From a checkpoint of a small transformer trained on Wikipedia.
Size: 12 layers, width 256, 4 heads of 64, MLP 1280 tanh GELU.
MLP neurons of a small language model. Each row is named by its layer, matrix (down: output weights) and neuron, and shows model dimensions 0-127. Each number is 500 + 25 x the weight over its row's rms, rounded and kept within 0 to 999. Numbers have three digits each.
A block is one neuron, or neurons of one layer that tend to fire together. After each block is what it responds to, as a language model described it from the Wikipedia text at the highest values.

L4.down848:474521500476487505494557478487511463519467509477542501507471494511481500492515497483465506491485524501547467497519472490483498502468506536509500513546475472486472521506463492491537495492468460505513492520477540533491500497490463489445545508475499510539498523487484488498523487507476471530504526452483502528525509534522478535514486530516496435518508523469529487511459462509515473479513
Section break tokens. Blank-line breaks right after a wiki section heading or a paragraph's final sentence, mostly before tables, e.g. after ===Replays===, ===Weekly charts===.

L4.down882:504482503497498474510445488512498495551494498470528513540543575519530544529516528478500474517497501502505505530495474460501476511512536518519463552503536453503467506489517466488522494466523482479491510483534444487497480508485492494498496494518487496494452511502516485471505519486487498508453478524512509497511518503523487496464485562521490474492532527494484484486501462521496498492520
Coordinating conjunctions in lists. Conjunctions and list separators (and, or, semicolons, commas) right after a noun or name, joining two parallel items, as in laziness or urgency, artisans and merchants.

L7.down181:531503449497541466517512528521526492522461494497499449533486484513450502502511493542520492489481510498497515483520489486492521504494482506536500487468519479518527519571513519460574492457504482504473510503504486496509454471495454482509489506489452513462492511483537499541513463481472507461524484522495483544515504488512498538516550446498472478495517512498483472500534502504466544444504
L7.down282:514519480518499522514484506504506487488517532462520485511471471500500512494512536466501503453542469504509534508497483522477495560508501508502489515514486460485463485461499476499425469499518479453454509507516525536524504494517531486519492533499509520509490509521526510487524515460478457456475520507461512531535450512483489486494500452476494512456481505510479503542501503495500560524537
L7.down326:524513514504483460527501505513468471523498495541512537449481482477507497476511509504505510478469489477501519519472523476467497578497483458502497477469527515525476457479499488518508504477524491492419536491462554499510483496532480536469507489487510517500468500527507495480544467506494497477465511526475492494497484507476510537510494492477504493484484482504522497512514507486480516493492
L7.down402:501482471463530464532526500507513482483486474519531503511479501493505526457527510515509478491532454571520505543475505517518491567480492496477515493546472452495523501498501548493496508513517503509485481499484493478429490515493511497523505502511518437494529511545506534481500468539493524548532480525502528493518448470484505486472515521534514481483511457483523511569543468509490504502528
L7.down581:495501514519520516464487445517495477490510527532496507472474558474467530521523530486512502488470470496499506515480483558491462516496499507533477532528484500510444484497502505499555521513518474498426488505499528514506496529457496503504479497491493505482471513490525502500446512537504513513567514495520511497528471508473509442493487483509485526494512495443476518512452496539488492499514
L7.down712:483474491471492511465524527505476483453495496507492512514472515496505506464451545528512514499501454493443511454503468532526490495472523544535475523519548494480501508533475474499517532508479488456442496506480532479537494396463505494495459519505470514538493484497504503527487493466508520505512488503490550488545444497480459518498513494502508504500465503522498484489512486506458506465511
L7.down1001:487504470518447545460478514481483559466460512555512489489501443492452473546488482509514482469498478524515515501495490497478480455508471532523542488485514506506510539505525531474491558477533539500489538484468477491488513538464499483485516486434489502469544507503477471523494503508507521441488508504489484480507509507511561472542541520478482511476496503473542511517517547510506472466502
L7.down1162:488478478506525449470485494516517537485466510510497471492468450476523517515502530522518489522527478467499476488487480489537484512488488490458486513499473518519489534516531485510503492514455438526534443482459503498500461489490512507527506491489488518462505552537521503459437494517478486517511492434495520499477472505546547499539502515556537496507456435482501485530517495526485492507511
Coordinating conjunctions after phrases. Conjunctions and commas, mostly and, or, ing and, that join a completed noun or verb phrase to a second item, e.g. wall mount or table stand, laziness or urgency.

L3.down352:507480516461480505462446504485472528490516493479522534485454465487473512508479472556517491547453500479533474481491483460504496455514536533493480538469529513550483495510543482482528520442467526499495551547498516490473561465538521498472485524512548497492503494486519485538541504486485469542532515508483463502522514494511509528471485514541475483494462486511529507551501463504433510516499
L3.down421:456507542489493493498497518460494547480465503519470502500501504514549523506529513487521465497558531545484526477485497465477547516518486554498514501504544520505500484484531509472512509495502492532499462504462510508507478508505526517519498482565493508457503546506494492538498513545532517501516497533517483479527509506555497558516512520547516533492478493504467487449469526479481475498536
L3.down583:455476494510490441539516476531502475494463504473518500481473501554483514509521529547525472520531481511508521518486499466528517505424502495489489486529498464500469532479498482500512491525495475483483500491520530461559489491519508495515466545534507494485491548498487521505497498492473493471498498475454549471530504460539487529507462486483535499498504522462518491539536572470472505498482
L3.down631:516501554498490518546467499534519443513498497510510514523562505466489492485489471472520503487491502516528516473544526496495497513530508510513491478507536511475474487474502486452542515470531529480487501486501485520453495494514453523505494466538496524523493529462512533463499506517501508500511543489486495476478470497534491521489478470523462491497512541503494459497468511595519470518519
L3.down895:503477515539498484555504471456511524490506488488541500476491513500508513477521521498471487524491506512518535531519516442506513480513512510514507485511512482513507506508467516513476538526511484523468538539473513531510481479464487505543555448490551535491527479516465472455514484497493461486455487526495501491487506490497501477479512502520495510501539532510521463489497493526504542470492
L3.down993:526493496514485473457462521502525533503518469517453506502506492487502448514456514508493481498479539512516453502457505469539480541473561477461532456485502459502480484469487491472497498491505521523486508509482503468454471524466491485535493509532476528506524536493520496520509511530504540500486533493489535495448475513510499491505516503514473469481499496478518463515518476480462462526490
L3.down1015:505484558493517468515554476497492480545466527466508522496506542521488513497470499472499487516498507487424513479516461512480472531513487526497538466513456522499516535494519471505510542501479460475488545495535505479501482441522494505530490517553465523531517521479471479484467529514515467471485528509513449468466495505520471469478479469526481494516519547516531494485477452480490507445520
L3.down1023:507492512484491511503442533505490536521469495486482533498480527436518460530499526489528497511503463508491500504489526491496511517510504488490492488520510474481464443516512498478494495509455530507485535493505540487508559521498495558492520502516528529517500452496512494504454504542496502476488512514508523505504531540521485496472498527496522506517507523523499470510509509482506487505477
Possessive determiners. Possessive determiners and 's after verbs or prepositions in biographies, e.g. his mother, her family, in his first year, their academy, its former.

L3.down22:455505525487450511479503510499491479513541442511500465490486480480538509503509479498545504518512453511499495501479490496494520481561502516490508496524521523477447492459485487466495514528522447485542483505518469520496514480514541465482498524492496504488485498525505545465556495461510478490502502476448489546517527493534506498467507532504545488483517461498512511545550468472531480466508
L3.down227:510523566525513488492516502496511534494527518527467504514476477500513531513513520494546525495500519506484526461494456523519488520488518480469479530491511514483469511472546511485531471533508492503539521541501533560472554482503495536469498550505514522466477486495498466515541464453467509495500499525512482483493479494498520556534474472537492498476514455506481503500516508494537517504495
L3.down263:493487490478504497546521485485500501565547483496493488457475481474467512499562519494506518473483506505494504499485465479477492491499549495545537465492509517490470476505487429524529478506475452502501503498501497510522495552488536492497465538506509529515525519520487554508477503507480493473493468484497534490505503479487496521513479477532484528460473484497490483501505439503538479535510
L3.down322:517510536488532507520506507475491493528578492502485492515488518505517489494522537454518492506484490492479515455488438466442505501500518506492492506478533438479450474511494483517476524472492515477510485482490550497511486483524518535512504517475503459502480512482488535529512490515489506497521533477508500471465528452526486501529545453538493481467480456446484482512525507542488437499506
L3.down522:522488473490512497476538458499467471474543500502492515460495470504490464511510539512544467465500544539464509526469503519486502477499461547543517552474516499506480476490503511485490490493468498515497474509476529496504500505476483504506471553449483507509444480493537507507479484518502503482480503443471527487465492479493505490478508513501490538527527453498560491463498492499476519497509
L3.down705:515486498470465495521492473537510508503531532492483478494527525518475557508469541489538486509497522493500476504480488480462488484492527541546464491468495513511523488492526523494508473518515535477518544539460537494481534445459528507542470495493519506493468469506516535512522531501513501506485517501530537487492504489502468485516504496547496454487486495460497481537523480544486539449505
L3.down924:530524495515491470501481479495488507503529500502507502493494489486466520531500496530500486464481498514532509533509490485486556543511480516540506481446504506526463493525457499522487555497463495493499492505540508508485543479507493492486457522486510524501455481524503521478505489452485465453423508484487539513494519515497448475490480482538488515455503471560515539519529526514453518538513
L3.down1148:525488503496472508477486536464508537513446461487468481478515469517516488524470522524499472485489506480495494484482463544520508496461508566508508536490510531482454526508517510539513474492466521533465522473502498511563524530491458474512453518477509528498507486493466529501497469518483522507466486498546427516490518478509462527505523528520452521544518483498509488466477490486491495501502
Year leading digit. The first digit (1 or 2) of a four-digit year, after in, a parenthesis, born, or a comma, as in 1959 or 2005.

L4.down969:438469465495500498527570463507496500480518483502491497473503562512460520515520524498503491490499431497533492466509544546488498521464490479492491463508520462543505470467508480472476466473502512486515512532491481517478505502481539536510473513539489517521538519476493519509489489468506513496468466513484481461545469468512484479514500527511474509493543456498481498502563496473497514476506
Sentence-initial function words. First word of a new sentence or paragraph after a period or line break, mostly In, On, A, He, often opening dates like "On 19 May" or "In 1994".

L7.down24:545518476476510519495510467480533531483475517485538534510543461464474496529500523494480513538509491489523524477454506510481506511473436465489503464531526481487490489478485506510522456513476499525469545513493442489492515459498481501487490488534534516515462534451514482508494521533504459503503474542505558532493517521502487493495458508518502479488498507554551493492444486548466531488476
L7.down484:512481495496492501509456520512506462518457511550450519515522513517471523490511478509520496517522498528524466477487534521465518477522483567510545518471489527530470482497519501490508512508476509464518506482513531454511515497503516469468524515465508479470500521527477537512517518488487464504448489490487497487516506485471491490520518461468495496515485514504486561450446490489484492506485
L7.down524:563515493502528488526519503504464481458496505537494535517576507515509491458505519468485481530549544481543454488524506521499503468476490496514494476519487467513552510515493502461507545485513513523477501485498503511526529511516512477460507500501499543510491514519514523557530479449497513511503533487447492480515462452492532496525530486531506494490505484477507532473496525490506490527499
L7.down625:536522494460499498489465477478513548524485487550506531504506516477485520528521488513542526539505509504523582485484494538508490462499461473492511490494487496464556518494494513533479518499487448497504555497483453478475503510513522537533498499494520525484462531520513502546490489482493553479469474509529505507447514541507492459496536499485467509450480514471484551484487460493519519472483
L7.down679:497521551461478514476484475531519480454530482462514535510539496475526476476519486495523483515508501489510549515554478486495497504500480526501503505515522493480485506521533484552487453469519531530496493459493515465516507493497528487520503474474536549523513537502496473487527446517458477508488554461481486524504520492542528544513519488452523542500473514493494551473555519549502478446500
L7.down749:529504527501515506499445468478511477443501502540526501526502531508532463511514482465498476495488524522502521483524504466532497504450530530486473512471485491495518552480441506491482529491515518502484566511532508498495520488496511529518509476488467508529506536473540495510471458481487459492482500507485500509493459505454476494491521486467500485504475472478502460496479494459510517460496
L7.down751:515516499504477500473512496486521525506495479498506512466505528540441500504496523526487516494532507506474537451515531519502436486532499481521504475515506489514454477505525472467476524475515517533479465517534487507527496491441512514437507518493442549460468458510534523499493492525525487503499490502490489497508481528530534474521457548525485508479476496485538507452498489518515519500488
L7.down819:501522491469500490522494494444526449482521505495481488447490491498504509455490538480506486485482458485468483531484537526484537520523518481528552536477495469510439436531500478499509508521493495539470535513500478493534507505548523472489474486543502478497560492490498531490497484505479524469493510516503482491488503499491521534490494462501548532536486468536521518498513490500485498487483
Start of dates in narrative. First digit of a date after on or in, as in on 25 January or in 2013, plus sentence-opening In, As or He.

L7.down470:504516512513444497512460493520532442485507502481478527458479504575487535485456535493475494487513501496480510516495512528526533520517519444515469497450475476469504499512506517459529489477522515508465519525514497511510474503488534498453480506520484501509506497529514486462513526546526546495491469524512471468512539455474513492534494526527490551540493472477435533516459513505533518503537
L7.down846:456497525513507509493534505464506497563477457466507517484523509524488468465471521497530552450517507531539466496473489506517489513516454520511525518502468548447445523496502553490487492481526491517512468476499520557488497517486506494485512480507554495486481467532537494521508491471542529516495467473519505515482544510476528509541506542512465472478446480515461475531559516516462472533486
L7.down945:511490503543476473541472495481514491501480514483454442506492506494472485517492502468527495492510507531441509471470523521522522538514541490456533543510499512469504499491497527482525448546487487476539507474494495517532459539514510459522525507519506554499517471481519542478530527495536483432515499479463540485501530499525449505480465473521501494530483539503502513515520438460503484472487
L7.down949:488546496512477478496524493498497529524511530499461532491514502447516508498483520497526536517502516512482478490500499434521501500477521484489501460476518502522468530491487506459513485514489491513527479446491529474481475481531494508535540503527529502487533523473507506502482484487521475474518524493472516536472461437480443490509443517475465496509510535539492501542496513478520483484503
L7.down991:483510498505517488485508495481529509515468517548511501491490495500475548568521516459532517527511513500536484482498508480501506525469504459420474479484475512490495536534516465461475483516520499491451533472496465523458501465519501466461494547518496478494495507482497500530454511541496498478464533517535459526499524471541429487476528511507492527482497540512472498504517534513546496504515
L7.down1003:546471495524518477470513489528524531462511503505504532503528461547506490489520544481485513469437512533458500522456528506428489496469500486481546507533550480501501515517521510480523505468507518518526509482513444486484512474444475479478532499496491513512497501489508517539510519528527510552484501503469499531510504507506477530511488532488514517450496519499476472464494487491496465518508
L7.down1014:548479459502511477501471493478505502469505546499513525476514525516457490501473466496480507537509489514532503520496470496487508513488492519515534480495521480530518520495475525471485513503502477448414479488514503422508475518493496493508480547527446541440489520501506470488486501493462503526518534458517501476471485530491501498532486499452515463520473509537471522441477495493490498488550
L7.down1264:512479490465486424516477514511474490500439544482501498524453517498521496523519497523503520506542497520500532499536461487522486505503454499511468493500460517565494499468512501516473513502496508498492521489530494496492486503481491515533542534472491545494521534498454540463511516528525500516467505482533491462455504467494499494511512519503511491499524494465485478511486472477476451482531
Determiner after career verbs. Possessives and articles right after a verb or preposition in biographies, such as began his career, made his debut, received a.

L7.down339:488495534513508511484496573480550477498533502482469528515507497497451511530521545531512510473539546491522477507493485506516503516514497504449502489516524513485477506489513511463510479502443498485546535454497485558504493450503517463472522478471481485489483517501509488495478497413520547485514480489525503489510494512498513495502499466508480489495492498535497472526518537505524491446496
L7.down362:513538504475485508443485547502489511546469536475509511520526504475498514497469504502520514553428508500483478525484488537512449501494454463482515544510550490473532493509466506473500480473503486481502480510484507470472478499492518510478512505496524490568479494506529471505519562462536527462500505473494449491499457495445509469480513519502485451496462500488513497516504542516503469498473
L7.down432:485514505482484517488485434480512467530491518474495482419513514487471519494509519538496556490492553454466539484440514527518505502478495525500509483484455531511497472526476512516454504494526488534451502491471530517521479517490477513510477543525488510499509468536484469471522512473514518531482442472484525480499499498464470517491506557486486456507487520492498506517517496538513504498477
L7.down444:459501514517473480521476468489511499478506500514467508471511506530511514489470528594484497486516492505491484513457516507462506476485500508503476496524495500496460514492465519515470517482525458508483447512497484485512502477466482505495537527461522514476505497477501477458499516464488497526482516510492549552500479507467485501520499543469486453488492508514473508515492532454460512509501
L7.down456:535513475487522490541526508480529478524489495496469522505519508548504503508480518519555493457529505493494449456535542518523481475512468527474522515474495516520516490444482471479542444468519507507458485510491442507445483509488517488483501545457472542489468502489489572472458498535503463505493495421497504523470489499505546480528494479497528503468517530503496470475521532523523515515508
L7.down904:504544461472479508469479517514503513452458451512494523535501496463543457532498524537500478520551515544496487480521523528494502511494446483460483447471548488495507486493489488510513455490481496471464517490530502520464486536489510495508457526504493512487457510518480471509510481493499508457482545514498512485467487501476475541515564542462539503503511504532499501516499524455473492502517
L7.down918:559527475526523493452477523499511531558482504490514497469523488548513501498523560524472507499463514505515473515493513512551534506529505453505508502471500468513521498492529519457496500469495498489485465491549520508482528551498500466451517491497496495480491529467486491529479480510510480515551492488510539499520447529485481481504498510488472493497459478508454475503523471507516457489524
L7.down1076:534505526509523535482464499522557518508478492520479464542509477470484475508500476498522486534488475489462525525481499493490517529512460481501471488457494494494477491495496509528500542544498498501495547494449494503548534503482509481483469553485479549517521501476488545518461506494510472489456504491452482520476534504526526526523537530549463544480511503460483469514468550551561489479494
Hyphen after number words. Hyphens right after a number or ordinal word in compounds such as three-day, five-month, first-team, mostly in sports biographies; also === heading markers and mid-word fragments.

L3.down1:491536543527475515561494534500521445538484539515482539504508516496495547475467507476537505474494476502502492478512509536512499508478526472479513516477525492531494504525491486536502490490518532483512496497500524517488519505496526479490519466498511479511471503467499509470533455495456481553488498511463518530528497528480509508522462477491461549483499596511485509476504474461500498508490
L3.down24:509489501481506511531479513465497514497516497512510504529515503484535470491476477488523517544478538494496459514490491483427496537512551521519465447472532499461457496477491534547496519508517512510491507539497515552504501532515530530498497461495496508471526517477499469501506508497508507507490524495481492553543516460496510527458506520513474461544523519498526524505500537556480542499479
L3.down686:499489547521527504478507489496546457517481535466495512520454511525492462467529536535490558489502482501501471531495512491553504521424523481477504489497487463529530499482490538533503482477490518527507487509484503489477474503507543488491538509499527501509547503463515472438496468537461475478518522497508516492470497507449531512506503528492493483504474516505488535514477496465452427509475
L3.down860:457515505513475504546529471518517528414496487494509452468490525512484457528493516503501517501490512536452486516492509540486518459507521532546529550503479502498459498487476527456490475536514506546521495496520519483501523527522533539500524508493477482494495482471477540504479526488523525505500476505486489527511509466514531522556511490486500493492481518484478486509517474525468498454518
L3.down1039:512454490500506483505474513485476487516454501474507496491531502512528503529478511445469510500516517524468489520490489456515513500483478488495493503497569496487476469507507500489485542499555516503542501523461530487477436475505497510503492486500506468487529524510532497533503508503494458509506492469475490544523486513538478513488464525438502464484529465517550491469505488545530463479483
L3.down1078:535491512523527523503500477484497462525504529500528470475510506526487481511476552541510508495541481571508545505475536449515507535466483521506479524478489507457505474561527461465543455495488509491499524526494514514523526485523500474504503533493487428475477488519521481517501525510524507511487510460499523510505489536507503504488526530485493462514472491515530537466527510511482571474503
L3.down1106:496538531502466532481456508498545468519493543500494518479505455534504509555467490499510496555448509501511462511516478558498539481513549520515497512471539541522512461471540477528505467515492473497498508555465491515481534542484503452494446493507502525541522515470518511472554480460459522506474483527505499486475486459488492486511487515467516548496476549500508485486495480497472502497474
L3.down1269:508507528519529550477517503497513541498504542493476497530464480436524457463468455522535536470536485543460527488482500455497535519485502510475530511476485541497499476511470488516519485501487538532492513511486536484484502506513468470515543504501526507464544496490486503479482507505487500497534477488451479452484536503539524505507474488507435516488510495523512479557486465478517507447464
Wiki section heading boundaries. Fires on == heading markers and their first letter (==R, ==D, ==P), and on blank lines or table pipes right after headings.

L7.down58:553501512514520481520526491498516444469493496463501480500510506494525498518515537519525499507480473520526504510497492499546497560504458493515498503506519464531503471465482489499473507496487501502492523529476497524491503470518471510469532479491489514515470495459507503457554479521487542471487532478503491468518471448519529512514522540477512503506515476528511493508517524532530518487509
L7.down94:445506555500503514483499493481525507487503507504517512571505500520512541491501501498526516475497461509458519511473492450508470528505480473492531517483525500498478516495481462512522530503503528529501505489521478530479477436478466555499478489492499491535504527516502509484500493516508503475488467513519517478510514494506435526515503496459469507464505539501507511449484516492509452512517
L7.down170:494537508492501505491527449526481511477513482468503471494522489480506465536504481495545522489522463490477498516500517493517506568485523465484486507539486476479488499467513461550490490509516497475482490548457489537530482456525501484492565497477532479523503497473547496493528486487463496477519501510525538509505486526526521478475477500499477543486512522505510486491501548451495493501465
L7.down492:493516529469501522504536503495513486501487502461476498521511498489498492528520492519484509495533486507502490521486485519509527450502454487544518484465493506501475520476499537506513472467512483442533483503457493487494515468467493511524477480514497492496495505468523500495452460525458497499459514468539531493493504533548511523506494480460494513502485514510469520484508548514528493436488
L7.down874:535482497474521525470496510493468543497524495506497499492483467504500477494517513513512526503469462485497549539476464510513481476490511481505508507538523537513482488491514518457502503473528531485428482515477529510493487496456518483497512480508454490502497517489512528458482522541487515477469454516509533541463482480458489495526520508477543511505524448510499517519500512506512500507461
L7.down937:502480519502500526515485516523536446474556457498471532516464508470532477551470448488509487525493499561461467517503495524533527514519481511474513525531508525490503521492549483520500505483537534504501496487500509487509485511498509493477485525486498460502542543447546490446500455533481537493500586477472529555482529504496506487517548486517463526487498496487521540522562500462500503489511
L7.down1134:468450502521523481506516524521523549484529474493486464480521496494491498520525485476498521499505441473498496528530469479499521495494498481498500493500476511475498530513462512457526530486522459500481479440508507496485510478465496535493493519523529526505497525456492483488474458553484489523517447521509575510515504514554503520497498504506476499531455502489484477567458509532525484523525
L7.down1216:513534513499514561535477510525501517529501505486509519535479565507504481480517492486497472524484515529507502497540564493525536516519523535454480499491483487448499494504506487452521486485504499475472530476487496474510506511475500506519500521515539461512459461484571497482517491501469484504493507519500486523524496520547520517509500452486490475507540508482534502511540576476489514470480
Year-digit continuations. The trailing digit chunk of a four-digit year split after its first digit, such as 2|018, 1|984, 2|004, mostly in dated prose, infoboxes and citations.

L3.down133:539498503502499496498494495494515499527507477484492509499450541454512466473482539479462501471496485484508487486494515480497469503515490516561565513513469445517531510472500501503555505448483528460502479484497486514554485481500488481536529483495540518515481477502532527500560465545496462527504472501465486454512523499494503488482520476505511487485466509529521460495474523483572519507479
L3.down325:520498491490472504528558516530512528486559515495480479467491479489507490478552521497491529483497527531501528523484526485530507495480477511524508513520501508486475489476532516499530479533494499539496508458496446474493487496508473515526506511477514506473505491520527501518517493532463490485478498503495502463538530542463525520455520460516493479499539481503487500471513479515509498465506
L3.down521:516499469518530485575488478517511479522468496466522525484508553462477488497534478506511528527507534485527497518498505441486522494494534495502511500570478484551467441465477514496541455436511506503516526548539498502492478525525488520514511480481558522527524511462520472479486506497495491489499520541470524473470496500451507486471515503499483462475512517480491483484521497498492480528463
L3.down544:464553474499510531495489501495487475488481515524522495496499478502525518545446501551485499493491475507527502533534505501495471519510510548478459485493517534502511506532491494538475506541482454533426528521529501489523517474474525508497499462489496479508457498509496485496525496519477535535493494503486490453475543501535480484481557497518498476479528520506483463508473525503521534506502
L3.down597:527481538498503462507510505533534523496481518529486504502471548497513514509551500505526515550492475538541474512521445486519507507493525514491495522499544518516495536523520465507516490511547517495474565510501511529524554515482473506505486506495459462492507490552505476518539560495465474491466492477496527528485521473533520484500526516513526511505545495512504484513494502492516487491499
L3.down1047:483490459483462561516474530511505456506509509499562474514457495489489520475505491537513456440515529487487487474510496524506506537555478501513522512492502510513484458523447540486492482490487489494490456497509539503522492485492515500510488507522534515506472549522507478533557471499515524498458513471505500532527536467478563531522481468467497484515514517501516524510478539519474522462447
L3.down1070:506486521554530530531531490533523458511477457495489490486504477505480521526514472485509544517489503528524509540537542497509510463502478517491522560520536503544497482528551507498504534510509490516533527512520560521515477476519506463469532470528471498475484482499447531511485473484533500498493520533491483513517484479533459510491503512481480470504500525480500527485473521475501474559447
L3.down1224:503463476469501524546485489537441490499515475519528510496490468528498554455495535524500501487468478466502518564524529522488529527516498510492472489519511501486427520511462525460475535504475516560478510539530532521467520496507496494452513491505496503508493494469479503535491549515493524483509494533515505494495527515520510531471511509500507479532491579467550518523497549477522506516494
Year digits after leading 1/2. The remaining digits of four-digit years split after a leading "1" or "2" token (e.g. 1|978, 2|006, 1|960), mostly in historical dates; occasionally other word endings.

L3.down35:473497473509467508502524479533501506529536559499568558487482511526523491487457516517521512539489533479520562520481484538530513501496462521509481503541473487453478532492515460501493509529512492523539517479542505516501456492502522480536489534490523497501478501506511489495492479528487469484496511555514515516506501533547510483503481485471482546515526493515496497465441509534466488487467
L3.down107:523475508508530474446484494506482506524510496528489529508538510516467510514509526563491544473457489497522524492489525483545503531498498479503491485488491536473496529493478447488481486467480486496493501527521481504484460493539511519495483493531491512500491531474492502552448476525490533513493489484501518551491514487481461466487452550452479495455472507491509532452511463473458480503520
L3.down371:496492462514516513521504513560450531523493462505470506486526501520494489465515468567520507509509512517512538491523509498524489500540506472488484504523545477512497483472510517500495505520477519532507488532454517466515505458530450536509470527483542493492517484467502444510483454505500465477545517521447510471544498479525493506520458480446490461451482551503496442498459523505477511508469
L3.down455:541498487505526447495504475475471467504523497524533450514490515529520510481480528511488531485514458525506516531502491502511484491495529553462515499501456507532501464487518487470499473517486463510457528502515498469482482476455504518542467514548457493501463461510561538540495532499475533458521493515537511499436520486467513463478449485448461472488531483494506491483493472528517538533522
L3.down478:466458536521464512515517530502528480443553516466520538517503513505505508492516523475519492498483492477523466498544516488571482500501532482492492457530482491486497528459537492483492477505447535501524483470534454501533501463474533512520504514472519468521504523484497527529478544476487504546472497563477489480540462487489538496541483477485470541464489469523481518509518504483493475489511
L3.down758:487517508506540468509475519528535511499512474472546464464471548512517519479501538501507499504468427513493466442545511500467489509526476487508513508462486505499451513477535477460513453504489511478458581526469484504493467524465532477516495524519505507495510467541512468512496490533503522485493463498508510546490519494513495480498494510495504502480448492501510498511482476474531493480537
L3.down970:451490502508474528512505457501456470491568489529496492480515447470466507519516525514521514517497470500454539435509476508525514502492542485496536513532517529483482507492520497496508476548514486539494503518510530536514502488474512474527475533519509509495455477465478534486484507529492457494474465555482459487505505452529521479501470477523469494501520540504505521474547494461529524542482
L3.down1222:461520488509534506484493521496485500482485509511465520532500484509541508501460488528495512537487518526491539494504505494558461515511526479499541516529498490485488542477425493497533509534520527459443513514512497500508476493467528572578491498501485514515493479440477505531500514508496483510529462506520509509527485474482468511502510491500527495494508495501528489450539487476453463491484
Coordinating conjunctions. Coordinating conjunctions like and, or, but and & (often after a comma) that join two words, phrases or clauses, e.g. sulfur and carbon, tattered but legible.

L4.down891:507468474480532469506516497430481476496491467503478494534469495506523516485478497509498507486525457496529507498470470508523484510464546526533513518475461549506507521543507494497508452485458520499513497497507527469500487447492489532493530486537496518485500516516539501497522524556546480465495499469527518490502542515455455513492540518525493512507535505472502427499463491514494504490550
Year digits after century. The last three digits of a four-digit year, split after a leading 1 or 2, as in 1|976, 2|013, 18|48, in dated prose and tables.

L4.down1131:535462486486517518503521454534476482468527496499513476503508494500523518555512582495546490543465479467475509521494489489520453540499486453574420497525493503532504491490447533488545505502472498517477513511511486519475443495471487529520540514544519499485495498468513504545486481461503543498530491505510501486504471473478499478493473500471481498506495540526519513466499463479503453441507
Word-initial fragments at breaks. First piece of a split word, mostly at paragraph or heading starts in Wikipedia articles (==C of Career, ==S of Seeds, c of census), plus his/a after made, played, signed.